{
  "n_kv_head": 8,
  "bias": "none",
  "extras": ["capped logits"],
  "init_std_down": 0.00319
}
MLP neurons of a small language model. Each row is named by its layer, matrix (up: input weights) and neuron, and shows model dimensions 32-127. Each number is 50 + 15 x the weight over its row's rms, rounded and kept within 0 to 99.
A block is one neuron, or neurons of one layer that tend to fire together. Before each block is what it responds to, as a language model described it from the Wikipedia text at the highest values.

Responds to: Word-completing fragments. Fires on the second piece of a split word once its start makes the ending predictable, e.g. boyf-riend, Prom-oted, log-istics, psych-ot-ic; weaker on words like made, was.
L2.up287:52 34 19 42 60 59 50 52 39 51 52 55 45 41 43 65 62 35 47 42 73 59 39 99 59 64 54 43 39 82 39 54 46 27 47 67 38 60 69 46 75 54 51 51 49 58 61 58 65 47 53 48 32 41 75 42 43 24 64 30 62 22 83 59 22 47 49 36 65 41 38 46 71 62 58 42 81 60 57 37 46 45 53 41 39 65 43 45 63 69 83 41 52 49 63 32

Responds to: Word-completing subword pieces. Mid-word pieces that finish a word begun by the previous fragment, such as the y in bu-y, ared in sh-ared, ke in bro-ke, and ized in organ-ized.
L2.up8:87 59 55 41 69 52 38 18 79 30 50 44 26 50 48 48 59 74 52 72 45 50 49 52 73 41 48 58 24 53 49 87 44 77 46 54 47 81 35 48 48 43 69 58 29 61 73 51 06 46 42 51 77 55 59 61 48 65 39 54 39 59 74 64 46 54 48 39 41 34 73 63 45 41 46 54 38 76 29 42 71 43 42 39 24 54 56 61 59 73 66 23 65 65 50 40

Responds to: Predicate verbs after subjects. Copula and auxiliary verbs (was, is, were) right after a subject pronoun or noun in biographies and census text, plus sentence-opening In before a date.
L5.up103:66 32 72 81 31 60 68 31 57 58 51 46 46 27 62 20 63 57 53 64 53 62 45 51 39 52 38 61 61 50 51 47 62 58 55 61 28 40 53 24 41 37 56 44 26 30 45 42 62 63 46 41 60 48 58 71 20 46 76 56 28 46 62 61 21 51 47 45 55 31 17 89 40 43 56 46 60 49 46 47 58 65 39 59 52 65 47 44 47 77 52 82 34 30 60 58
L5.up340:71 49 37 45 77 56 59 53 57 55 34 70 43 40 39 77 76 63 48 66 64 45 38 30 57 65 78 65 51 70 62 68 61 51 25 65 32 42 56 55 57 35 60 51 31 37 54 19 73 51 63 44 70 53 35 46 25 53 70 51 50 53 56 02 60 43 53 52 64 62 55 61 60 16 79 34 65 45 44 48 50 73 30 30 56 63 64 45 40 49 73 62 32 55 61 31
L5.up407:56 74 59 39 61 38 36 20 26 37 49 46 50 13 44 50 39 67 50 40 52 42 37 24 47 66 18 56 52 38 19 41 47 67 43 76 55 62 72 29 76 45 46 36 46 36 44 39 40 41 47 49 50 74 47 79 58 61 58 43 30 55 81 47 55 55 84 60 48 60 51 71 52 68 45 53 39 44 48 71 44 51 64 26 61 53 40 28 36 42 64 72 73 47 65 68
L5.up411:30 51 54 43 58 68 21 38 56 62 63 59 43 36 25 40 63 40 67 83 53 80 53 38 29 72 52 52 50 26 43 55 73 33 29 46 52 38 69 59 58 48 65 51 41 64 33 47 66 37 57 40 39 30 68 26 62 43 70 68 26 70 69 53 49 40 28 75 58 67 67 49 60 38 17 57 69 50 72 75 40 59 44 26 57 53 67 60 43 38 29 97 43 41 71 46
L5.up463:56 50 36 64 45 46 48 44 56 67 35 55 56 54 58 50 71 66 45 65 60 62 64 48 55 49 40 83 53 42 39 57 54 54 48 59 64 47 69 50 63 44 49 35 47 40 47 54 32 48 38 19 50 64 57 74 40 41 86 54 37 44 88 63 38 35 67 47 43 44 66 75 69 39 68 46 50 33 47 57 72 81 37 27 50 50 49 53 28 65 53 50 50 32 35 61
L5.up644:44 39 41 63 58 46 52 34 22 46 39 41 43 51 49 60 70 41 20 58 67 45 55 71 38 42 41 71 29 70 43 70 48 40 22 43 58 36 56 28 61 49 61 64 39 41 19 61 50 48 46 36 56 61 61 63 50 42 61 55 46 38 76 56 88 40 23 57 42 44 48 70 60 66 41 66 78 48 83 37 72 57 61 43 65 57 63 81 57 69 52 54 47 67 42 84
L5.up794:47 27 34 63 75 50 34 23 50 41 46 37 37 77 19 59 74 63 41 25 31 49 48 32 50 70 56 48 62 71 31 99 48 54 42 39 68 67 49 43 59 29 61 28 56 22 47 29 50 43 48 28 23 72 40 41 36 53 80 77 61 39 52 54 38 31 49 33 46 55 65 52 48 43 54 44 59 63 73 66 52 57 66 69 79 66 58 73 51 45 63 57 50 51 49 63
L5.up966:65 22 74 59 59 58 59 59 58 44 56 51 65 45 64 38 74 47 41 71 40 60 69 43 51 80 78 64 59 61 13 69 36 89 41 35 66 34 62 35 41 33 74 23 29 37 42 19 55 54 59 41 44 58 65 56 50 36 61 56 54 65 53 38 63 66 74 40 45 35 88 38 80 54 45 45 58 33 73 63 40 56 45 40 44 49 58 46 47 55 58 54 32 48 62 40

Responds to: Final piece of split proper names. The closing subword token of a proper name broken into pieces, often foreign names or places, e.g. Ira-q, Mallor-ca, Galer-ius, Vallej-os.
L2.up335:54 70 41 71 42 63 41 40 53 47 40 29 40 47 23 34 74 53 29 24 25 39 58 34 62 57 38 80 54 74 42 91 46 47 50 45 68 42 59 41 39 55 62 29 60 39 64 42 35 52 60 47 67 48 76 53 47 56 36 61 52 52 34 43 48 29 53 23 48 55 46 40 47 37 38 51 43 20 58 70 48 66 33 32 40 47 72 58 40 56 62 55 28 26 71 45

Responds to: Non-English name fragments. Second or inner subword pieces of foreign personal and place names, often right after a capital letter, such as Y-uk-i, N-az-is, K-um-ar, V-á-zquez.
L4.up147:41 38 34 51 49 41 36 35 60 37 28 50 34 30 56 50 42 56 38 53 19 47 53 68 55 80 52 64 28 39 61 32 44 67 30 46 45 52 47 56 27 37 57 55 50 48 30 42 44 29 45 42 64 47 50 79 20 79 50 26 27 52 60 40 48 60 82 44 43 69 82 71 52 55 53 48 48 44 54 76 41 87 34 45 64 32 42 24 58 51 46 61 57 17 38 25
L4.up213:45 62 47 68 58 59 46 48 50 49 58 58 57 40 73 30 51 42 64 51 38 18 55 83 64 51 46 58 66 56 34 39 58 41 56 53 40 53 29 52 47 46 43 47 50 30 68 64 69 22 63 33 44 62 56 47 28 61 68 56 49 83 81 47 38 29 46 23 45 53 46 56 98 44 62 53 36 33 62 87 53 42 45 21 56 70 59 53 42 75 85 67 45 52 37 42
L4.up226:51 69 69 60 45 48 30 27 29 37 33 17 57 24 51 30 40 59 75 37 32 49 46 87 72 60 33 41 41 48 67 50 68 54 46 49 56 30 56 35 67 50 64 46 52 57 55 31 63 49 59 21 48 50 54 53 40 66 53 32 49 66 72 33 45 35 36 49 56 68 45 61 73 54 57 28 46 34 50 46 39 58 38 34 29 55 63 44 21 60 72 60 40 54 72 46
L4.up403:47 61 63 42 67 42 59 30 45 56 25 34 57 75 34 29 67 23 18 50 55 55 68 51 50 78 43 74 70 72 46 51 47 56 51 51 77 43 35 34 32 25 49 17 54 31 35 52 55 50 78 46 50 73 61 53 46 56 63 69 64 73 57 48 43 53 63 58 79 54 52 27 55 64 53 27 44 46 62 39 23 73 47 31 13 65 42 34 46 47 50 41 30 54 65 60
L4.up476:59 17 21 55 31 50 52 47 52 46 43 61 61 42 56 42 59 32 76 39 22 73 33 68 58 59 45 28 48 33 55 57 45 41 54 69 61 27 53 27 55 49 62 86 44 64 47 31 41 45 67 36 85 56 61 18 24 29 41 42 59 69 52 32 54 36 81 42 46 62 54 90 54 53 51 47 56 42 65 35 25 56 61 46 45 52 50 50 63 72 38 61 35 65 70 48
L4.up688:64 43 57 51 63 46 45 31 45 38 57 38 45 45 56 13 43 46 61 11 64 56 38 51 52 51 47 57 68 79 67 18 50 55 39 49 57 39 42 59 47 35 48 57 47 58 38 45 53 50 50 60 38 78 59 45 35 55 47 53 36 39 80 17 41 48 71 53 56 58 40 58 69 31 43 60 65 24 99 48 49 67 49 64 52 61 63 53 22 93 49 40 52 39 90 56
L4.up697:70 73 46 48 70 36 42 34 40 48 27 46 48 27 46 30 57 36 64 42 22 37 49 58 79 71 56 47 73 74 77 60 63 47 48 56 51 22 43 54 59 61 45 41 57 56 55 56 65 54 61 33 62 70 62 67 45 53 75 61 40 60 45 61 51 37 49 44 26 57 47 48 60 23 33 47 50 46 57 67 20 78 28 51 44 64 66 41 38 71 45 56 31 24 68 43
L4.up814:46 43 36 59 36 40 33 25 70 45 49 72 66 45 59 29 52 49 49 60 50 36 56 50 55 79 69 35 39 51 75 42 59 45 27 43 36 49 46 21 46 23 58 55 51 25 65 42 25 40 60 31 49 50 75 72 39 53 44 45 39 67 48 48 74 63 54 16 55 58 53 48 30 38 43 38 37 59 39 72 61 77 42 24 39 36 53 50 45 65 63 50 56 18 53 50

Responds to: Early word-piece continuations. Second pieces of words split after a short first fragment, often b/B or hy (b-omb, b-ored, hy-pothesis), plus spaces after table pipes before scores.
L5.up66:35 38 36 37 32 46 74 39 43 30 47 59 48 53 37 47 49 74 65 52 52 71 73 24 44 43 51 67 46 36 29 62 24 74 56 59 23 43 41 54 75 50 55 39 51 72 57 57 44 52 40 15 77 66 65 47 83 36 58 58 42 54 60 25 23 64 43 60 37 49 69 58 33 53 22 51 62 43 43 66 56 56 56 32 41 61 73 40 48 58 78 80 49 22 53 83
L5.up124:63 50 82 90 39 43 36 46 43 37 57 49 56 58 34 31 58 60 83 34 59 50 54 66 52 45 44 41 57 21 33 70 38 58 72 59 22 47 13 40 79 30 55 53 81 69 57 33 44 47 34 53 91 20 55 51 77 52 62 46 48 56 51 40 61 38 58 56 62 43 49 50 49 77 44 59 38 53 65 43 43 64 48 45 56 66 76 46 52 53 42 69 77 40 20 49
L5.up217:49 39 37 69 51 30 25 50 21 53 65 41 31 68 54 70 62 49 55 51 62 59 55 55 48 46 41 56 47 34 41 44 52 63 44 65 74 63 28 39 71 12 52 42 63 44 40 69 34 42 70 53 70 74 82 50 72 35 58 81 56 52 63 58 34 55 55 37 63 50 65 13 37 48 50 40 44 29 56 57 43 88 56 56 05 62 45 50 67 55 58 58 62 51 42 53
L5.up439:64 44 27 69 79 44 51 31 58 64 64 54 43 67 39 79 41 60 55 24 61 53 38 58 50 53 41 55 53 42 34 33 44 55 42 75 28 53 42 42 48 17 75 20 45 46 61 61 55 43 50 09 43 60 80 72 60 40 40 63 33 37 82 72 39 79 71 51 48 56 61 40 51 45 41 37 54 36 60 43 48 79 53 29 53 55 41 58 54 20 79 78 37 57 48 45
L5.up459:44 55 41 56 27 53 54 30 39 30 43 36 49 52 50 38 52 79 47 77 51 66 49 38 49 47 43 56 64 33 52 76 27 52 50 55 73 65 16 64 79 32 49 41 41 44 35 63 45 52 55 22 68 44 69 57 44 24 70 63 58 63 50 70 57 47 52 39 54 71 71 41 51 47 51 47 46 60 72 98 59 71 62 29 29 16 62 61 70 54 56 69 36 54 54 62
L5.up516:53 62 77 70 50 25 46 63 39 46 59 47 60 85 52 62 63 28 50 41 66 37 59 52 74 26 47 52 44 49 60 30 30 56 46 77 30 68 53 44 83 24 46 33 36 41 33 61 44 43 62 49 76 54 60 48 61 46 40 67 49 51 73 24 32 38 56 33 40 34 99 44 56 68 45 52 56 34 42 68 41 73 31 54 36 33 35 60 57 65 42 53 38 56 62 29
L5.up711:49 52 42 45 56 56 42 55 29 64 40 52 60 64 40 51 63 30 68 28 65 70 59 47 79 52 63 41 54 44 43 38 26 65 64 54 32 67 46 13 51 31 33 51 44 38 65 54 48 32 48 57 63 78 65 52 45 32 52 66 46 13 59 55 54 80 40 32 35 37 61 49 54 63 66 52 52 44 39 62 31 62 51 45 34 53 64 78 59 72 66 30 19 46 75 41
L5.up974:78 41 52 55 24 51 37 49 59 48 59 47 34 58 48 58 57 50 65 76 58 46 53 50 50 62 66 47 64 25 35 47 44 30 33 46 58 45 85 59 74 25 51 49 49 53 14 60 38 52 64 73 64 55 73 37 29 46 69 70 46 36 37 41 49 83 52 16 44 41 59 33 65 60 64 40 52 49 55 38 35 94 50 53 30 52 46 27 82 67 38 50 25 36 64 74

Responds to: Word-ending suffix tokens. Suffix pieces that close a word, mostly plural -s or agent -er/-ers/-or/-ists, as in official-s, research-ers, final-ly, conduct-or.
L5.up23:41 43 53 57 70 37 50 38 54 60 51 74 27 35 79 62 62 62 67 72 31 02 56 36 53 53 43 66 74 43 54 51 63 75 69 78 28 57 46 39 47 43 48 41 56 33 66 41 42 50 91 61 64 56 57 54 54 51 45 39 67 55 82 27 43 38 40 42 47 57 50 25 62 44 49 38 39 24 44 26 31 38 28 14 42 20 72 57 47 60 36 40 47 40 46 54
L5.up38:56 61 42 56 16 49 61 28 63 41 49 77 51 33 20 46 74 59 67 34 59 30 59 52 51 35 39 37 36 35 49 68 44 58 55 90 30 80 52 26 38 40 40 71 59 42 42 39 56 46 22 45 74 59 22 42 39 45 66 52 41 72 70 60 64 28 55 59 55 47 78 65 50 55 62 60 48 44 36 53 29 39 27 43 61 71 58 65 54 29 51 62 52 58 45 47
L5.up127:65 82 54 49 44 53 35 55 55 49 56 60 32 47 41 27 87 46 38 48 43 47 65 72 47 48 40 59 64 54 68 51 60 45 28 66 45 44 40 14 96 35 54 41 63 58 62 38 51 60 72 30 70 44 74 76 67 48 64 66 13 42 58 43 33 24 32 58 52 52 76 54 43 37 49 35 46 44 43 50 35 38 41 30 46 62 68 52 67 54 58 58 70 31 31 63
L5.up148:30 81 57 30 29 22 84 57 72 48 28 75 37 70 48 57 35 52 60 27 56 29 61 63 54 38 42 49 44 62 69 66 41 73 68 49 35 64 70 37 76 60 26 73 43 65 41 34 54 44 33 64 66 46 37 36 44 40 52 65 32 50 56 41 14 45 36 47 42 69 52 47 52 65 50 22 53 38 68 42 44 41 45 54 57 64 52 58 47 37 43 39 56 68 61 60
L5.up354:34 85 48 69 35 50 63 24 77 54 76 79 50 77 64 29 78 54 30 52 35 50 67 54 59 32 68 40 25 70 38 44 54 47 55 73 54 33 52 57 36 07 71 36 35 38 48 48 64 32 49 63 59 70 62 65 49 43 60 52 34 61 39 57 73 27 38 23 98 54 59 75 70 46 41 54 40 63 50 59 46 49 47 26 55 47 52 46 49 49 22 57 50 46 51 33
L5.up394:12 71 45 56 39 61 52 45 65 75 56 48 40 28 77 61 42 51 96 44 60 28 43 43 72 72 42 44 44 41 35 47 41 71 68 56 33 43 59 62 49 44 52 51 47 68 50 46 42 27 63 69 69 20 42 29 33 27 69 28 39 62 41 51 32 61 49 32 55 55 66 81 42 48 51 63 40 30 47 71 37 52 45 43 70 40 51 65 50 42 47 57 29 39 20 65
L5.up705:54 53 42 30 44 46 30 44 50 33 47 60 69 56 53 59 74 63 72 76 63 52 54 65 36 62 58 53 17 32 73 54 53 49 55 95 48 50 62 62 26 27 43 47 42 44 43 45 66 23 60 45 66 71 53 64 77 50 50 85 31 83 19 52 41 33 30 64 79 53 58 76 59 44 72 48 58 66 36 61 55 67 45 42 40 59 52 71 81 58 11 39 25 49 33 45
L5.up765:62 45 13 40 58 48 73 29 50 47 67 42 17 50 65 15 62 50 51 49 53 45 57 60 40 63 38 50 50 74 42 65 44 53 51 82 27 65 29 62 56 43 70 69 41 45 60 42 68 50 37 60 63 39 56 63 41 36 78 54 42 62 61 57 57 40 37 33 59 45 65 48 73 39 48 69 63 44 81 69 26 51 51 43 46 60 77 52 40 58 38 48 56 60 43 65

Responds to: Post-copula modifiers. Adverbs, determiners and adjectives right after "was/is/were/are", such as was also, were both, was an American, was first, remarkably.
L4.up224:69 26 37 63 49 37 49 31 46 48 51 23 66 32 43 43 53 70 61 43 30 48 67 66 45 65 53 68 62 52 45 44 59 54 32 75 30 34 25 42 45 39 58 47 37 43 33 08 40 43 48 41 55 63 68 42 35 39 59 61 39 52 24 47 57 33 39 28 42 75 45 53 87 42 58 42 39 51 47 52 56 60 76 31 26 82 74 67 47 48 35 51 48 44 68 55
L4.up293:42 52 49 42 47 35 61 54 22 60 38 41 68 15 62 39 63 47 38 45 56 54 56 33 29 49 33 60 73 62 80 51 38 65 27 49 38 47 61 65 35 38 49 44 56 63 52 61 58 41 51 26 51 50 41 54 21 65 59 82 29 45 56 23 44 42 63 58 38 70 62 49 78 30 35 61 61 48 61 28 40 25 48 63 72 57 50 38 37 34 84 56 46 58 47 27
L4.up472:37 32 44 61 66 49 50 42 34 47 37 56 51 48 47 52 51 50 32 23 47 43 52 47 41 39 64 41 78 61 52 65 27 52 72 35 52 51 75 54 25 54 70 50 37 50 65 61 55 46 62 63 43 63 35 34 34 31 61 38 35 51 45 38 29 32 42 55 56 74 70 36 48 53 54 30 61 25 59 51 26 49 40 35 52 53 65 73 58 59 55 57 62 27 76 36
L4.up574:52 60 33 61 57 63 45 22 36 38 54 48 57 64 57 38 52 71 56 52 50 75 54 61 47 61 41 36 57 65 63 53 31 44 42 57 48 52 22 07 35 46 53 51 56 27 44 52 57 59 70 45 80 25 55 46 51 35 53 45 37 44 89 24 50 64 58 39 61 45 41 46 40 39 66 30 54 45 69 59 46 47 41 61 48 52 36 51 54 91 73 52 10 57 22 36
L4.up635:47 70 66 52 53 62 45 30 66 73 44 60 49 30 43 66 44 51 59 35 53 41 40 19 53 53 65 60 03 60 32 63 36 59 42 48 26 69 39 82 34 42 60 67 55 50 30 49 60 14 47 29 50 24 69 66 41 36 66 58 46 52 64 59 59 33 43 35 29 88 39 30 31 46 42 46 00 33 49 50 57 40 56 46 58 56 24 43 42 28 39 65 52 48 52 47
L4.up685:71 43 41 55 52 67 24 58 66 34 46 45 65 60 12 42 71 57 63 55 43 49 56 42 36 49 67 56 45 59 46 55 39 43 36 61 64 39 56 80 48 51 79 48 39 68 10 42 53 48 46 56 50 49 58 39 55 47 61 57 46 31 58 73 63 28 57 44 40 40 27 63 56 54 46 40 45 55 43 50 58 69 46 41 44 91 47 38 30 62 63 61 28 44 28 68
L4.up934:40 35 67 45 60 51 59 18 39 26 48 42 55 42 48 56 47 59 41 43 44 63 60 48 57 49 45 31 57 26 73 55 31 77 42 63 52 58 35 40 73 37 57 24 65 50 62 42 37 37 53 49 63 58 54 32 75 55 36 72 27 40 67 45 43 50 51 48 63 46 67 46 60 54 45 69 21 40 54 63 52 59 37 56 46 57 45 38 56 44 82 73 27 65 51 24
L4.up951:62 59 39 50 60 55 60 16 45 49 22 72 36 45 55 55 69 69 83 40 29 56 68 39 51 74 53 74 68 75 63 49 36 55 38 65 53 37 49 55 53 38 58 57 40 31 39 34 63 40 66 52 57 57 59 35 44 57 53 68 14 53 56 34 50 45 45 27 50 59 44 48 66 20 59 33 34 51 42 46 34 69 36 26 41 68 65 80 59 34 49 74 22 64 51 55

Responds to: Word-final suffix pieces. Final subword pieces that complete a noun or verb split into several tokens, often plural endings, like rebound-s, reb-els, prot-ests, bu-y, w-ins.
L2.up187:67 59 34 40 49 34 55 29 40 62 62 62 58 32 34 41 34 76 42 54 59 45 59 33 53 57 66 76 20 71 30 61 45 47 57 77 44 70 64 57 50 43 54 66 43 51 59 56 64 19 25 17 37 34 57 23 49 46 56 73 66 40 59 73 59 42 38 37 59 67 59 52 69 63 43 61 24 27 40 59 30 53 31 39 36 31 78 70 41 37 46 32 54 59 32 59

Responds to: Mid-name word pieces. Non-initial subword pieces inside proper names, especially after an opening J, such as Joh-ann, Jo-ach-im, Zh-uk-ov, Yoich-i.
L5.up11:60 50 29 53 38 23 39 56 58 44 37 44 52 75 34 20 58 49 42 50 42 48 47 69 37 59 40 42 73 57 40 50 54 29 37 46 63 52 53 45 43 43 68 09 79 41 39 33 62 50 35 31 35 73 88 62 51 52 60 47 63 60 34 55 52 37 28 40 67 64 60 31 62 48 77 58 64 52 38 52 38 73 26 32 38 53 49 51 48 43 58 49 28 56 61 58
L5.up136:61 33 35 77 61 58 55 31 61 50 33 24 48 39 63 33 45 79 68 30 33 57 49 45 58 71 50 52 70 59 33 49 63 36 45 49 46 29 42 64 35 71 59 77 45 50 44 40 64 53 53 44 44 55 53 69 48 30 41 75 49 62 49 57 42 45 29 20 42 53 54 35 79 30 38 56 27 22 55 73 38 56 35 48 59 66 75 36 46 60 18 82 25 30 58 39
L5.up272:85 70 59 52 47 46 72 37 49 49 45 51 50 46 62 02 53 55 32 58 34 42 60 67 59 73 35 54 57 79 74 56 55 44 32 63 51 45 46 47 46 41 39 37 62 35 26 47 55 48 54 31 26 67 58 55 53 47 59 51 43 41 58 24 51 31 58 55 57 44 61 35 61 38 59 67 61 36 50 57 44 81 55 36 38 72 64 23 78 80 57 65 20 54 56 64
L5.up344:38 51 34 84 54 62 65 44 43 69 56 52 50 47 43 51 64 68 47 61 20 32 82 43 48 61 45 70 46 57 39 72 52 44 33 54 38 31 53 64 38 30 61 24 39 33 55 52 45 48 54 41 41 47 44 40 55 56 50 59 48 49 47 44 46 52 60 39 57 51 34 58 68 45 66 48 64 31 58 80 33 59 59 23 47 60 49 70 70 44 65 89 27 50 74 58
L5.up346:61 43 27 62 54 53 60 24 29 55 69 41 62 54 29 09 59 70 33 47 75 76 51 62 50 72 44 51 46 47 60 39 46 46 38 47 28 29 44 73 32 36 61 32 66 34 22 47 57 47 39 26 57 57 58 66 23 42 65 73 47 44 74 19 66 47 70 47 68 59 56 56 71 07 52 67 33 55 90 39 39 63 33 58 23 58 64 44 43 44 57 72 28 35 76 60
L5.up696:65 55 51 71 63 49 39 43 32 33 73 54 66 51 55 52 44 61 68 39 46 81 68 28 62 94 46 46 53 44 58 52 71 51 22 44 60 27 50 58 58 45 54 37 50 26 53 30 92 50 35 33 68 40 88 67 28 52 55 91 57 21 33 57 59 47 52 34 57 50 63 47 50 48 64 57 50 17 46 60 42 53 46 27 22 48 53 59 55 53 72 64 47 50 47 47
L5.up882:72 28 54 75 45 46 29 39 68 66 59 38 57 65 59 11 49 61 43 43 53 61 29 55 71 52 52 56 77 59 83 38 66 54 42 48 55 21 48 35 38 47 62 28 30 54 39 35 50 40 40 69 58 69 50 61 22 51 44 42 66 63 42 57 57 39 68 46 52 45 43 55 61 37 74 46 46 66 59 53 39 75 44 55 66 57 55 67 60 56 54 67 26 51 55 42
L5.up920:76 46 26 49 66 44 52 31 34 44 59 34 48 50 43 10 67 70 55 38 38 32 29 62 64 71 34 57 39 57 61 47 40 65 30 44 62 38 40 51 38 49 97 47 30 21 30 33 57 46 51 40 43 62 31 61 41 62 60 76 50 30 76 30 53 41 33 40 44 51 33 52 41 55 80 47 30 42 53 41 48 57 45 41 25 52 58 31 38 92 59 72 61 46 85 38

Responds to: Word-final noun suffixes. Last subword piece that completes a split noun, often plural or agent endings, such as summ-ers, sharehold-ers, battal-ion, brig-ades.
L4.up131:28 44 19 63 42 38 32 60 42 53 42 34 45 57 69 44 48 69 70 38 42 47 53 79 54 31 42 53 48 29 48 46 46 80 48 86 33 61 55 22 68 30 69 61 44 39 49 47 53 29 92 66 56 29 29 50 53 30 38 54 00 51 71 60 45 67 23 44 64 87 68 57 38 39 62 68 56 57 33 71 37 29 37 63 48 51 47 45 67 77 46 45 79 35 43 46
L4.up325:66 64 74 60 54 64 54 24 55 44 24 65 50 43 33 65 72 40 48 57 67 34 73 55 31 40 48 36 46 47 25 43 48 50 58 65 20 33 39 23 53 27 48 57 59 63 53 68 45 46 60 31 48 35 36 69 45 74 55 58 65 56 91 59 59 17 45 18 31 59 48 59 38 52 51 46 51 50 69 30 43 56 46 64 34 64 67 38 51 63 23 68 42 57 37 54
L4.up374:28 45 24 57 54 40 36 43 68 62 33 67 65 49 44 62 58 88 55 55 32 80 60 80 53 68 35 65 54 46 22 43 55 56 35 73 34 39 41 47 50 55 65 56 72 41 71 61 37 44 67 52 49 44 74 59 42 42 51 36 19 61 61 61 45 31 58 27 64 63 63 48 70 61 66 62 49 40 49 42 50 64 37 24 50 62 58 55 50 40 49 50 57 54 32 53
L4.up412:52 50 47 72 38 40 61 73 51 67 64 64 49 60 49 31 84 54 57 59 35 65 61 52 58 55 54 36 31 70 73 58 65 46 47 64 23 35 17 27 35 58 53 50 80 55 53 51 50 33 47 45 50 87 24 63 37 39 26 41 76 23 56 46 45 71 34 52 56 44 55 45 42 39 43 25 46 42 70 71 54 84 41 26 48 37 34 53 47 53 14 37 34 45 57 40
L4.up497:30 51 11 38 48 48 61 34 76 41 49 75 39 81 35 68 45 77 84 42 49 29 50 36 48 69 30 49 46 72 27 66 27 56 47 81 35 62 38 62 49 61 60 29 55 42 38 50 53 42 36 51 49 28 45 40 39 54 55 46 19 56 46 54 57 56 34 32 42 57 61 54 55 38 35 57 52 53 63 33 66 43 30 46 31 67 89 87 53 52 34 64 37 42 58 53
L4.up597:70 42 46 64 57 55 27 55 47 57 50 70 37 20 57 44 62 43 44 57 67 69 68 44 29 68 58 58 63 54 57 52 70 84 33 39 27 58 45 67 47 51 35 62 77 58 65 31 48 42 67 38 40 53 83 38 45 58 56 55 33 42 66 43 58 68 20 31 63 58 74 59 70 47 68 65 45 43 33 41 70 86 22 34 55 34 40 45 77 51 33 53 67 48 48 67
L4.up705:56 53 17 66 55 56 46 18 55 48 72 65 44 69 43 51 49 59 62 50 24 27 25 26 50 55 33 55 63 57 41 53 28 56 25 98 42 49 30 46 61 47 34 60 46 42 68 36 50 37 66 49 62 59 60 78 44 53 40 39 42 66 72 53 49 53 18 09 69 42 77 56 60 63 40 61 50 33 46 26 62 68 35 40 46 42 72 70 66 60 45 81 33 21 52 50
L4.up979:58 48 48 66 50 51 59 21 53 57 53 45 40 52 59 48 76 63 32 63 47 60 63 56 49 69 48 38 67 42 51 25 87 68 68 55 45 35 45 46 66 60 74 45 69 55 47 50 40 26 81 33 43 57 39 38 29 26 79 30 47 34 63 65 34 35 39 49 58 22 43 42 44 37 63 36 51 63 49 41 43 87 44 49 55 53 63 66 50 65 47 32 36 48 05 48